config.yaml
num_hidden_layers: 12
hidden_size: 256
num_attention_heads: 4
num_key_value_heads: 4
head_dim: 64
intermediate_size: 1024
vocab_size: 8192
hidden_act: "gelu"
norm: "layernorm"
norm_place: "pre"
norm_eps: 1e-06
positions: "learned"
qk_norm: false
attn_scale: 0.125
bias: "none"
tie_word_embeddings: false
parallel_block: false
init: "normal"
init_std_qkv: 0.0632
init_std_o: 0.0129
init_std_up: 0.0632
init_std_down: 0.00645
init_out_by_depth: true
optimizer: "muon_variant"
learning_rate: 0.00475
lr_mult_o: 1.5
lr_mult_down: 3.0
beta1: 0.93
lr_head: 0.00436
max_grad_norm: 0.5
warmup_steps: 200
schedule: "cos"
final_lr_fraction: 0.03
batch_tokens: [32768, 65536, 131072]
max_seq_len: 512
doc_mask: true
z_loss: 0.0001
train_tokens: 430900000
max_steps: 6448
dataset: "wikipedia_en"
MLP neurons of a small language model. Each row is named by its layer, matrix (up: input weights) and neuron, and shows model dimensions 96-159. Each number is 200 + 20 x the weight over its row's rms, rounded and kept within 0 to 999.
After each neuron's rows, "fires in" lists the words (lower case) most often at its 100 highest values on Wikipedia text that the model never trained on. A number after a token or word is its count.

L3.up215,181,205,175,164,188,196,186,201,204,182,198,196,217,181,212,211,207,203,212,170,208,211,192,177,177,210,233,193,211,170,216,186,200,185,217,223,190,213,187,196,213,236,177,220,197,207,169,205,186,172,208,215,210,168,191,224,212,215,168,194,168,200,182,200
fires in: "that" 21, "born" 15, "of" 14, "on" 13, "from" 5

L3.up824,167,192,215,214,240,212,174,196,184,219,165,199,165,183,229,220,217,189,200,225,211,185,188,194,175,225,194,221,205,231,188,204,218,234,198,230,204,215,220,177,197,190,194,210,197,196,212,200,221,213,181,193,196,174,210,193,192,164,212,192,171,165,213,212
fires in: "s" 79, "of" 17

L5.up611,183,182,196,154,222,220,218,226,238,217,218,184,198,190,201,200,194,218,205,224,202,192,196,201,188,191,195,217,172,209,188,225,158,205,209,225,207,165,181,184,176,215,206,220,190,223,188,242,190,185,199,257,203,167,228,177,251,206,236,209,210,201,185,196
fires in: "an" 38, "for" 10, "to" 8, "made" 6

L6.up947,224,236,202,177,192,196,208,195,221,188,211,208,194,218,225,209,196,182,185,180,189,163,225,205,165,195,206,230,210,206,225,193,185,211,190,193,188,193,161,222,192,180,224,229,194,181,242,178,200,213,195,233,196,211,250,208,166,167,198,203,220,196,183,192
fires in: "the" 58

L4.up64,213,214,212,185,187,182,251,174,186,196,209,192,206,180,210,172,179,230,202,190,151,204,206,193,199,201,208,208,187,215,206,204,171,227,235,242,167,200,201,180,192,200,169,194,219,221,180,198,239,184,216,215,237,168,198,165,196,208,214,149,183,187,199,238
fires in: "of" 26, "for" 14, "or" 11, "to" 7, "orthography" 5, "and" 5

L3.up87,210,240,194,210,216,208,210,186,201,226,177,188,208,195,189,213,217,196,218,201,222,170,204,192,167,212,207,229,182,192,188,196,229,219,196,218,213,179,223,213,199,229,212,182,208,187,197,215,199,209,213,229,198,188,185,253,171,210,225,216,218,209,213,214
fires in: "in" 29, "her" 7, "made" 6, "clt" 6, "dar" 4

L3.up714,189,218,211,189,207,196,180,219,184,196,186,154,183,224,198,216,241,182,169,185,174,176,189,195,202,228,222,181,192,180,195,226,215,259,214,199,176,215,214,184,178,212,159,222,184,204,186,211,245,238,175,195,208,166,198,205,171,197,186,214,219,218,194,194
fires in: "of" 36, "expedition" 6, "forbes" 5, "such" 4

L6.up699,213,165,209,213,196,211,193,226,231,215,212,222,202,174,250,199,193,228,195,181,203,192,174,205,197,220,208,171,188,209,232,229,202,219,253,191,190,206,176,180,190,226,212,196,203,207,220,206,237,246,199,207,194,193,196,183,182,190,200,234,201,193,210,219
fires in: "at" 39, "of" 10, "number" 4

L5.up763,258,169,194,185,208,192,201,200,172,193,165,200,201,166,215,204,199,210,198,187,234,194,215,221,212,211,178,233,201,192,195,169,177,208,194,210,187,202,208,159,191,188,228,202,205,210,213,200,182,171,201,219,220,179,227,199,215,185,186,178,184,202,198,181
fires in: "of" 52, "on" 7, "time" 6

L3.up644,196,176,182,192,192,169,224,203,193,198,183,207,218,241,178,204,220,207,167,227,201,212,172,152,189,188,240,198,183,236,225,214,180,228,229,231,223,199,210,195,235,199,191,191,210,248,195,211,209,204,215,238,194,224,182,188,221,191,186,183,206,188,197,197
fires in: "as" 25, "on" 12, "who" 7, "in" 6, "orthography" 5

L5.up446,207,193,209,179,192,222,185,187,153,211,229,197,191,202,172,196,190,228,200,202,191,189,202,242,203,184,209,229,202,192,205,173,226,200,217,193,218,240,210,226,186,164,170,220,208,179,171,183,169,200,212,220,181,230,218,203,195,191,201,186,220,218,207,179
fires in: "with" 34, "as" 23, "by" 13, "into" 4, "nagoya" 4

L5.up110,173,194,183,198,209,181,193,202,187,211,200,205,213,207,177,212,202,205,196,178,182,203,208,203,224,207,178,199,228,185,206,203,201,217,212,207,185,181,220,220,195,205,206,206,207,160,192,197,231,157,178,192,204,173,200,188,197,184,217,200,203,226,224,175
fires in: "as" 56, "in" 9, "on" 6, "named" 6, "appointed" 5

L6.up810,179,183,171,216,214,221,191,197,193,220,212,198,218,180,177,184,201,207,191,201,219,171,189,192,167,176,167,195,203,214,202,220,219,217,211,206,225,199,176,218,192,207,210,186,211,242,164,190,202,200,204,192,197,173,183,200,194,264,202,202,195,179,195,189
fires in: "known" 18, "or" 16, "and" 8, "under" 7, "prior" 4

L8.up972,214,205,206,204,178,202,178,184,188,236,209,188,239,198,157,194,227,191,213,217,214,201,189,192,163,187,200,201,169,224,206,237,223,213,208,192,188,159,225,191,173,208,164,195,205,213,207,198,178,176,209,184,226,187,214,210,184,176,220,208,237,216,200,183
fires in: "to" 33, "of" 16, "on" 9, "the" 7, "from" 5

L4.up717,189,208,183,193,205,230,218,211,200,219,186,208,229,191,195,218,194,198,171,214,192,170,190,211,199,149,200,220,182,205,188,203,173,173,210,207,206,199,196,222,230,215,185,221,175,205,201,203,177,216,204,192,194,186,230,196,168,188,220,207,156,184,188,198
fires in: "of" 60, "the" 4

L8.up660,214,171,150,218,231,180,215,221,229,172,182,195,229,195,192,228,202,164,191,206,210,163,218,165,221,172,199,230,200,195,225,221,177,218,178,213,191,216,182,189,204,206,204,208,195,214,201,221,181,189,167,200,176,212,217,194,173,189,188,204,192,170,198,251
fires in: "on" 20, "of" 12, "to" 10, "through" 7, "his" 5

L3.up966,214,176,188,214,205,214,200,180,217,207,179,194,185,187,155,218,206,227,214,179,237,219,206,187,201,194,223,197,197,189,194,215,203,216,203,208,190,224,196,170,196,209,206,182,174,237,231,191,175,197,193,185,169,220,195,176,205,235,191,178,219,218,198,229
fires in: "to" 50, "would" 31, "could" 5

L5.up929,230,202,201,181,142,181,224,195,215,222,210,210,186,219,211,196,201,231,196,218,206,204,232,238,193,206,210,230,180,194,202,194,201,198,235,175,218,189,175,208,201,181,233,201,187,181,168,208,184,174,210,179,236,167,227,187,197,191,212,200,233,202,190,212
fires in: "and" 45, "the" 8, "a" 7, "for" 6

L3.up952,191,171,207,213,180,220,191,179,215,194,210,223,178,205,187,227,191,183,199,201,194,194,201,227,206,217,205,234,196,207,168,195,228,182,171,236,199,166,224,232,186,204,202,221,210,182,223,228,174,187,201,228,189,171,212,211,248,207,187,176,205,202,180,228
fires in: "was" 14, "for" 14, "as" 8, "were" 5, "next" 5, "out" 4

L3.up934,189,182,173,223,242,215,188,177,217,194,189,209,206,214,179,200,211,200,213,202,224,197,190,181,192,155,203,227,217,224,206,188,167,174,188,179,193,185,191,208,168,242,208,165,165,187,219,205,220,228,223,217,195,218,199,204,199,211,176,214,224,217,201,199
fires in: "she" 32, "they" 23, "he" 14, "which" 5, "how" 4

L4.up721,181,202,174,233,191,204,207,185,194,208,190,217,210,179,226,218,231,183,189,181,157,194,210,198,203,231,188,182,174,196,197,214,232,225,203,187,222,189,197,196,185,210,154,215,175,214,233,199,191,206,183,217,197,151,242,203,212,211,201,205,198,198,218,170
fires in: "united" 26, "such" 19, "same" 11, "following" 9, "described" 4

L3.up317,202,218,238,234,204,206,230,227,191,196,193,169,186,200,210,186,219,206,209,227,187,188,186,197,201,189,239,183,198,228,208,187,160,201,198,223,204,208,221,202,243,234,166,218,205,213,215,186,230,180,231,208,178,182,220,217,196,203,212,182,183,177,185,205
fires in: "at" 26, "for" 18, "that" 14, "on" 13, "to" 13, "who" 8

L8.up266,203,216,197,159,231,201,199,219,199,223,179,196,172,193,217,201,200,189,193,235,209,184,166,188,191,187,238,234,166,222,196,191,206,212,181,181,205,172,215,220,152,226,183,224,181,182,239,190,175,257,210,189,196,148,204,222,208,216,213,170,215,256,172,227
fires in: "to" 39, "from" 10, "made" 6, "no" 4

L6.up16,168,233,174,198,218,216,185,195,189,199,186,205,242,180,213,212,200,191,198,162,205,213,248,185,198,210,226,216,192,221,239,193,199,197,203,222,179,215,222,210,169,231,188,183,179,231,159,189,214,239,196,228,214,166,199,209,194,183,194,192,237,225,188,221
fires in: "to" 25, "for" 15, "in" 13, "first" 9, "from" 4

L3.up198,189,208,179,210,222,186,227,236,195,186,201,180,199,195,212,186,217,220,190,178,187,188,194,237,210,197,219,223,205,213,194,195,221,227,216,218,165,188,161,205,208,202,168,227,196,174,214,190,229,206,203,198,195,172,180,194,204,226,158,189,188,231,238,182
fires in: "to" 56, "as" 18, "may" 17, "into" 5

L5.up975,197,179,209,222,187,179,223,204,197,196,177,225,202,205,193,181,219,198,219,230,190,243,210,199,209,187,228,213,218,224,210,150,221,179,243,210,190,198,214,165,194,204,189,237,184,204,196,214,182,213,183,204,183,204,225,202,198,196,212,227,228,164,213,181
fires in: "as" 19, "it" 17, "there" 9, "was" 6, "means" 5, "a" 4

L4.up855,202,194,198,185,222,204,197,191,150,214,172,199,188,205,198,199,242,202,162,185,200,207,149,181,209,159,184,205,192,216,191,199,227,201,198,195,209,188,199,226,187,220,212,225,170,164,174,216,192,203,169,184,192,206,159,227,184,190,213,152,211,203,210,221
fires in: "by" 18, "the" 17, "were" 8, "of" 7, "was" 6, "from" 6

L3.up643,209,228,229,190,166,202,170,214,202,226,200,164,188,194,189,204,253,179,186,215,206,190,162,208,192,218,211,185,190,195,210,190,192,181,236,216,216,190,177,217,213,222,198,245,180,209,194,238,193,235,181,222,216,182,207,206,219,207,229,237,181,208,159,231
fires in: "of" 44, "with" 18, "by" 6, "for" 5

L8.up645,168,201,203,206,207,171,199,225,198,176,175,161,179,225,217,176,211,203,206,168,218,200,200,220,218,204,190,191,181,223,181,191,206,192,157,202,202,155,224,191,189,221,223,210,206,198,208,188,168,188,195,168,217,235,204,214,215,191,201,176,215,178,197,195
fires in: "an" 73, "part" 4

L8.up189,199,220,185,175,207,208,194,171,226,196,170,204,191,219,221,195,229,213,208,199,160,149,210,185,199,172,230,225,185,205,200,213,240,205,207,194,215,187,198,169,182,228,171,210,174,186,184,203,209,206,193,174,165,204,219,204,187,190,213,164,186,239,203,205
fires in: "the" 44, "at" 10, "in" 8

L4.up419,223,230,209,211,183,189,229,208,207,204,198,201,218,203,213,199,192,170,207,175,208,184,212,221,223,204,237,179,193,205,194,199,194,200,209,223,196,190,184,203,200,192,205,227,181,196,219,198,177,172,205,200,193,201,203,206,210,227,179,209,199,215,176,212
fires in: "that" 39, "for" 13, "on" 13, "by" 8, "were" 7, "as" 7

L8.up197,150,221,218,201,238,208,237,197,223,203,176,194,187,201,198,188,207,197,216,189,208,148,186,207,210,207,169,196,201,202,206,203,226,235,201,229,169,234,187,204,177,196,186,198,161,231,187,195,207,182,195,180,210,229,203,200,201,208,176,180,197,225,236,201
fires in: "of" 22, "few" 10, "some" 10, "several" 8, "many" 5

L8.up700,182,165,217,225,179,220,188,195,208,193,202,194,218,210,200,226,192,220,213,223,203,200,215,201,193,201,188,169,208,221,169,188,175,228,199,214,203,213,181,175,213,242,191,201,199,210,177,190,201,201,193,221,230,182,209,223,234,202,180,168,179,172,195,224
fires in: "that" 39, "and" 30, "which" 13, "it" 7

L3.up881,175,203,199,180,200,201,226,179,201,186,186,205,197,177,201,205,162,201,190,204,177,222,241,203,199,203,224,165,188,236,179,177,188,204,182,229,168,215,177,151,191,175,146,177,183,223,182,194,192,216,199,240,183,205,177,212,214,176,228,209,208,222,188,200
fires in: "s" 47, "own" 5, "first" 4

L3.up525,204,196,194,224,175,196,226,194,215,174,153,207,223,218,208,185,184,173,200,218,205,219,192,228,176,200,180,177,228,200,180,223,187,226,190,200,186,192,190,197,194,237,186,190,171,202,204,197,234,233,176,201,197,187,193,221,213,224,202,181,192,189,192,174
fires in: "to" 69, "be" 11, "would" 6

L3.up832,218,199,220,215,185,183,209,162,214,167,208,215,212,200,219,174,189,194,194,186,199,213,212,222,207,198,184,204,175,190,149,179,187,204,194,254,146,221,208,180,225,197,187,199,213,202,201,185,200,235,203,206,194,165,184,222,203,168,201,210,164,173,181,215
fires in: "of" 56, "such" 7, "s" 7

L3.up797,227,234,161,207,169,186,213,160,196,200,207,193,205,193,202,202,232,215,216,193,205,185,192,185,190,173,224,218,178,229,224,204,241,193,228,200,207,237,160,176,198,222,201,173,197,202,194,207,220,249,199,218,182,188,187,196,209,192,190,227,172,203,212,208
fires in: "of" 53, "colville" 4

L6.up503,200,201,197,216,195,202,191,233,204,170,224,182,215,201,164,216,197,188,213,212,214,217,189,200,164,192,209,193,164,203,169,214,212,208,188,165,219,178,190,218,212,226,200,224,188,180,180,197,203,182,197,181,202,167,177,190,194,205,177,217,154,186,210,204
fires in: "and" 50

L3.up399,228,170,191,201,208,193,192,225,185,175,167,181,224,191,218,210,211,220,213,185,212,181,209,234,188,206,192,219,222,212,175,222,207,205,196,191,198,184,218,153,204,232,183,173,172,202,198,216,173,217,193,214,156,195,169,218,229,178,245,187,230,192,213,217
fires in: "an" 64, "sequel" 4, "means" 4, "expedition" 4

L3.up742,197,187,213,220,217,214,205,176,188,213,244,216,203,199,199,228,235,198,187,202,208,184,209,174,214,189,191,183,187,173,208,178,199,230,197,195,179,207,197,217,218,212,205,225,222,189,173,197,191,186,261,204,214,219,243,231,203,212,223,161,178,207,198,175
fires in: "and" 37, "as" 24, "by" 14, "17" 4

L4.up939,203,214,191,179,224,218,195,205,181,195,224,211,235,205,212,175,203,203,184,200,178,224,186,190,221,204,209,219,213,173,187,183,192,241,227,263,202,190,200,162,221,196,214,244,206,180,212,201,213,176,209,201,185,189,195,216,200,187,217,198,200,202,188,172
fires in: "an" 41, "indet" 6, "indeterminate" 4

L8.up702,182,163,171,216,200,204,191,213,219,235,218,221,206,190,229,228,209,252,158,188,234,216,198,195,181,204,248,188,201,167,217,169,173,211,237,208,195,214,239,194,181,193,220,202,163,193,214,181,197,174,167,170,181,166,149,198,207,224,202,184,196,233,218,202
fires in: "to" 29, "was" 20, "be" 11, "not" 7, "currently" 5, "were" 4

L6.up430,200,169,197,193,160,169,224,191,191,229,184,196,215,200,190,240,213,192,234,169,193,207,183,181,194,197,196,202,220,206,199,200,210,206,187,204,198,209,222,218,218,178,179,184,232,215,190,173,183,247,201,205,230,221,200,175,203,199,177,177,157,215,235,247
fires in: "of" 26, "and" 21, "or" 5, "to" 4

L5.up692,199,198,219,240,175,194,167,206,184,213,209,193,163,190,183,182,210,189,191,206,215,182,218,206,194,177,215,200,208,172,228,171,193,214,184,181,179,179,224,213,191,230,189,209,191,210,200,201,226,194,216,169,232,188,190,224,224,172,237,210,219,186,179,197
fires in: "and" 27, "for" 18, "of" 17, "in" 10, "it" 5, "to" 4

L3.up137,219,212,210,192,184,174,177,202,220,216,181,188,183,237,202,205,186,205,206,191,201,177,207,183,183,191,201,200,178,239,208,176,173,188,201,214,199,178,240,174,220,209,175,202,200,230,190,180,204,191,242,191,214,180,210,158,183,176,223,205,198,205,204,210
fires in: "in" 37, "of" 27, "following" 10, "to" 8, "for" 4

L4.up623,186,204,197,179,196,215,195,232,166,179,221,211,224,179,205,212,213,200,189,194,187,186,203,197,146,182,204,178,193,177,235,189,184,198,159,214,205,206,211,227,221,203,182,234,222,227,189,199,239,205,212,160,234,176,211,197,209,171,187,211,186,193,173,187
fires in: "of" 46, "from" 10

L3.up625,179,207,193,180,211,214,200,194,204,192,196,209,181,182,177,158,232,196,230,190,212,210,144,151,204,190,187,204,195,222,172,197,203,229,229,228,168,211,175,215,173,196,202,187,178,229,228,219,189,194,191,200,206,205,171,201,214,176,206,186,157,193,226,219
fires in: "other" 37, "many" 21, "some" 7, "older" 5, "several" 4

L8.up154,206,203,176,201,199,218,194,167,257,200,215,208,211,227,208,215,203,199,190,193,175,176,192,213,185,211,192,188,198,231,185,175,206,212,224,173,180,164,199,206,216,214,190,220,189,230,187,218,167,214,200,243,237,173,206,218,215,158,203,172,173,182,201,186
fires in: "had" 16, "has" 12, "were" 9, "have" 9, "could" 8, "is" 8

L3.up685,231,186,193,209,186,196,180,144,166,194,195,214,181,222,188,220,207,205,189,187,172,199,211,186,217,199,154,226,180,207,175,211,204,189,257,173,242,195,180,210,211,198,232,209,253,216,187,239,218,203,223,242,219,200,198,190,193,186,195,212,197,241,186,224
fires in: "including" 19, "are" 9, "is" 9, "like" 8, "especially" 6, "even" 6

L5.up1021,187,198,170,240,229,209,199,199,222,184,216,181,215,189,201,205,190,244,190,201,190,225,208,199,206,198,198,215,212,200,207,213,213,218,189,193,192,231,215,208,183,207,152,203,232,195,212,175,187,179,200,247,182,175,188,182,204,231,199,170,193,204,176,184
fires in: "and" 48, "is" 14, "are" 9, "but" 7, "was" 6

L4.up46,198,162,232,158,177,200,195,212,205,200,228,205,190,147,148,209,240,209,209,201,206,203,208,196,208,219,228,191,173,227,183,156,228,181,182,250,199,193,211,160,193,198,195,218,165,214,173,171,205,199,204,177,194,193,171,175,214,188,187,187,186,180,206,189
fires in: "april" 13, "august" 11, "march" 9, "february" 9, "season" 8

L3.up553,232,213,160,197,196,155,205,177,199,189,214,207,191,190,158,193,238,177,190,239,230,179,173,172,165,191,188,238,212,242,192,206,220,211,230,201,206,201,196,194,197,205,200,205,192,193,216,216,199,214,164,181,170,237,197,233,196,187,169,212,223,184,210,196
fires in: "that" 62, "of" 11

L6.up848,186,181,201,183,229,200,219,203,199,210,201,195,192,181,196,163,216,194,177,197,182,208,194,200,231,191,199,198,196,186,240,199,238,189,155,222,201,178,192,217,213,199,218,206,213,155,218,181,204,190,211,177,208,205,166,206,208,200,173,194,205,173,234,211
fires in: "a" 22, "an" 14, "made" 7, "named" 7, "as" 6, "it" 5

L5.up786,191,172,196,197,237,211,221,188,203,162,202,211,198,194,199,200,208,221,199,190,175,167,184,207,172,203,235,198,230,248,183,193,184,192,173,217,190,195,210,175,201,196,205,212,206,231,181,207,187,220,185,225,167,205,207,190,237,239,217,183,204,238,225,215
fires in: "first" 21, "only" 7, "no" 7, "s" 6, "a" 5, "named" 5

L5.up680,229,218,201,205,202,187,219,180,219,182,217,205,214,235,165,220,157,174,197,184,216,221,206,168,195,180,234,171,177,206,195,186,193,222,212,194,211,180,223,168,194,229,201,192,176,210,180,217,197,208,204,201,236,185,221,194,203,226,206,172,218,231,187,225
fires in: "to" 23, "be" 11, "left" 7, "k" 7, "website" 4

L8.up159,198,204,215,211,204,168,206,184,205,195,210,217,207,204,169,181,190,220,188,202,191,205,208,211,186,191,206,214,213,210,180,205,205,223,238,201,158,185,180,221,227,203,240,209,163,181,152,234,194,183,202,170,256,188,220,240,148,230,221,190,186,176,152,220
fires in: "and" 26, "they" 13, "it" 7, "to" 6, "also" 5

L6.up32,189,195,150,188,175,197,223,154,230,194,161,222,180,172,197,217,206,212,184,172,198,161,217,224,186,210,212,232,216,195,174,182,200,207,179,214,181,194,178,179,217,225,193,218,227,153,188,184,187,213,211,196,176,166,212,183,185,205,221,142,190,226,203,185
fires in: "to" 42, "of" 18, "into" 5, "and" 4

L6.up132,210,205,232,209,204,199,208,193,184,184,236,228,181,204,229,194,212,185,207,185,183,160,194,216,180,163,201,184,197,221,219,174,180,216,191,183,209,208,224,204,222,200,200,204,192,195,184,183,197,178,173,177,210,214,228,202,226,185,232,191,176,150,191,216
fires in: "for" 25, "of" 14, "in" 7, "the" 6, "by" 4

L6.up715,185,198,229,218,166,212,220,203,212,215,193,193,216,168,177,215,196,253,190,215,232,158,191,177,183,189,248,191,214,214,169,185,239,243,206,232,206,190,210,202,212,205,208,234,167,195,202,220,217,178,168,207,196,195,195,184,198,244,201,192,210,225,218,186
fires in: "to" 42, "crypto" 10, "could" 5, "would" 4

L3.up546,212,172,175,202,202,218,207,170,197,186,211,231,169,206,184,207,199,174,165,190,197,181,197,193,217,203,215,211,220,178,239,218,201,240,205,183,192,197,230,186,194,209,214,219,214,214,168,191,225,196,191,211,211,210,194,215,153,178,211,195,208,183,206,194
fires in: "that" 31, "of" 14, "she" 11, "whom" 6, "which" 5, "who" 5

L3.up401,261,190,194,200,178,202,182,208,182,209,208,169,224,183,173,192,208,184,204,184,223,213,214,199,177,163,202,204,183,201,171,207,199,192,200,250,219,169,248,190,176,207,194,199,220,254,192,185,195,201,240,174,203,211,193,182,199,236,184,204,194,207,225,187
fires in: "in" 23, "by" 13, "of" 8, "career" 5, "from" 5

L3.up416,206,192,200,151,217,211,202,211,182,184,220,210,197,203,217,211,202,203,183,201,212,175,222,215,166,197,173,224,203,223,145,178,222,175,196,229,182,216,217,210,208,180,175,219,196,209,214,201,198,177,202,199,180,180,212,220,226,201,217,178,231,218,184,180
fires in: "such" 29, "nsv" 7, "common" 6, "this" 5, "first" 4

L4.up371,172,148,196,198,237,181,209,220,193,180,157,212,187,192,190,182,235,193,183,224,211,201,180,212,192,203,165,234,235,208,194,211,197,212,203,198,194,233,172,225,186,220,212,177,176,217,234,229,187,215,185,202,177,197,214,195,175,241,206,220,201,179,196,185
fires in: "to" 71, "website" 6

L3.up311,213,231,240,219,175,204,189,238,173,211,211,163,179,216,219,191,194,193,160,212,194,191,183,187,196,199,211,199,184,220,234,163,162,193,223,205,184,192,213,216,191,261,161,190,213,229,180,231,237,203,183,192,213,171,239,209,221,193,195,196,198,212,193,209
fires in: "for" 27, "de" 22, "in" 17, "of" 13, "d" 6, "to" 4

L3.up905,175,241,188,200,174,210,241,212,198,170,188,201,147,219,198,217,216,227,196,188,194,195,219,237,193,191,186,195,196,194,210,191,220,171,248,193,228,220,198,233,185,202,208,223,201,180,168,212,199,174,189,225,211,196,194,247,149,193,230,187,174,204,216,184
fires in: "is" 18, "are" 16, "were" 7, "been" 5, "from" 4

L4.up998,185,178,193,227,205,174,198,215,216,197,178,207,201,175,192,201,250,212,184,174,161,231,187,199,228,187,216,203,204,195,187,177,157,222,185,204,179,222,207,165,205,202,194,230,164,224,168,219,209,198,176,203,204,170,198,207,193,228,215,180,162,183,217,221
fires in: "to" 87, "t" 9

L6.up70,193,224,159,215,193,209,225,215,195,191,211,218,225,196,194,196,194,192,199,183,180,199,231,196,179,215,197,228,190,242,164,197,177,189,232,210,153,180,182,208,219,185,208,200,189,194,200,210,237,179,201,207,237,230,214,183,185,193,256,193,189,171,200,164
fires in: "and" 44, "or" 24, "leaf" 4

L3.up30,184,207,221,211,175,176,195,200,166,195,196,225,173,215,176,225,157,189,189,212,230,195,205,195,165,210,217,195,192,174,208,209,227,202,194,211,177,248,172,218,234,214,176,258,164,211,177,206,226,185,190,205,231,234,187,184,201,207,216,210,200,210,203,229
fires in: "which" 28, "also" 12, "they" 8, "it" 5, "that" 5, "following" 4

L6.up972,206,179,188,188,200,176,227,193,206,168,161,205,238,201,213,195,189,190,213,233,196,188,214,213,235,180,180,221,189,231,216,216,193,204,230,153,196,250,202,229,206,200,182,184,221,219,231,219,144,219,180,183,206,162,197,187,215,199,145,187,184,196,244,212
fires in: "of" 65, "the" 20

L5.up113,195,222,207,208,234,220,210,218,212,164,215,184,228,196,207,192,234,198,184,170,221,219,208,221,197,200,175,181,236,201,204,167,205,194,158,182,181,194,227,204,164,200,198,229,174,184,203,172,201,169,203,188,182,220,198,200,218,222,187,203,207,241,187,195
fires in: "a" 81, "this" 6

L5.up885,213,198,184,213,225,204,219,183,203,215,171,187,205,188,236,222,220,193,169,198,189,210,169,232,205,171,198,220,211,244,182,224,225,169,173,178,244,170,205,218,205,235,200,233,162,189,179,208,213,218,199,210,208,191,212,227,203,164,211,178,230,220,157,207
fires in: "can" 19, "have" 12, "has" 9, "m" 5, "contribute" 4, "had" 4

L3.up381,173,130,188,177,209,188,221,193,173,211,191,217,182,174,233,212,228,177,184,175,153,202,199,169,208,215,207,251,211,152,217,171,191,210,198,188,196,197,220,205,217,212,190,210,184,167,184,183,223,181,199,214,218,141,180,192,205,195,179,199,158,195,179,220
fires in: "for" 51, "from" 6, "forbes" 6, "on" 6

L4.up993,224,184,194,200,213,201,186,180,155,187,197,244,177,222,162,209,214,216,201,169,190,192,215,189,156,203,166,235,171,224,215,198,197,202,210,195,210,214,187,183,193,219,195,231,234,218,211,204,236,196,197,193,216,223,219,203,190,160,242,202,180,220,214,215
fires in: "and" 57, "in" 5

L8.up596,178,167,175,198,204,205,211,198,249,185,204,160,186,150,229,203,195,240,151,212,203,213,196,191,220,226,188,190,194,210,192,172,224,191,186,213,190,203,189,222,192,253,210,194,213,182,216,183,195,208,211,209,210,197,178,203,210,216,226,217,195,215,207,190
fires in: "a" 32, "he" 16, "been" 9, "s" 9, "be" 6, "is" 4

L5.up156,225,157,166,234,210,210,204,141,197,159,207,232,205,199,182,152,213,163,208,175,178,201,196,208,186,179,204,197,222,222,194,200,224,209,196,189,198,195,208,221,153,240,184,218,210,206,222,207,211,182,202,211,218,177,198,221,208,214,205,227,177,188,195,212
fires in: "was" 31, "also" 17, "and" 7, "a" 5, "he" 4

L5.up190,215,207,167,178,189,200,209,187,215,202,201,203,250,202,211,199,186,196,198,224,172,202,173,197,183,205,179,211,199,216,176,202,218,183,236,206,214,191,179,164,238,206,240,182,209,211,176,229,162,187,179,179,187,205,224,213,209,230,194,190,220,214,223,177
fires in: "an" 84

L5.up991,198,153,191,214,238,209,209,191,224,193,205,200,241,186,211,184,170,175,197,223,209,195,162,208,221,175,165,204,232,227,150,222,195,195,203,231,184,190,199,178,196,217,174,183,153,200,217,203,171,198,186,196,197,192,207,179,216,235,195,191,203,189,192,216
fires in: "he" 52, "she" 19, "i" 10, "we" 8, "they" 8

L3.up930,204,206,195,206,214,189,218,191,207,174,182,196,192,202,197,182,184,187,236,164,208,141,213,209,220,242,215,211,217,211,223,226,240,201,198,227,211,169,234,205,204,249,161,181,201,183,185,228,171,240,217,207,204,195,182,196,214,207,199,179,199,180,190,205
fires in: "of" 36, "two" 8, "shri" 7

L6.up680,243,218,195,185,189,199,174,200,225,179,173,181,174,190,213,185,202,160,260,209,199,218,184,165,228,210,208,176,183,220,222,195,208,207,186,233,185,209,172,174,182,185,182,192,198,193,210,233,226,197,214,191,171,194,182,192,222,171,224,174,190,190,208,237
fires in: "of" 49, "large" 4, "most" 4, "day" 4

L4.up304,168,208,202,200,221,213,230,197,186,213,218,197,216,218,224,203,185,189,221,197,206,182,194,190,203,181,193,196,181,204,231,192,208,203,203,180,194,180,207,184,169,232,175,183,196,195,204,209,165,204,195,223,220,212,191,221,183,185,181,185,182,215,187,203
fires in: "place" 13, "based" 10, "born" 9, "found" 8, "followed" 7, "written" 5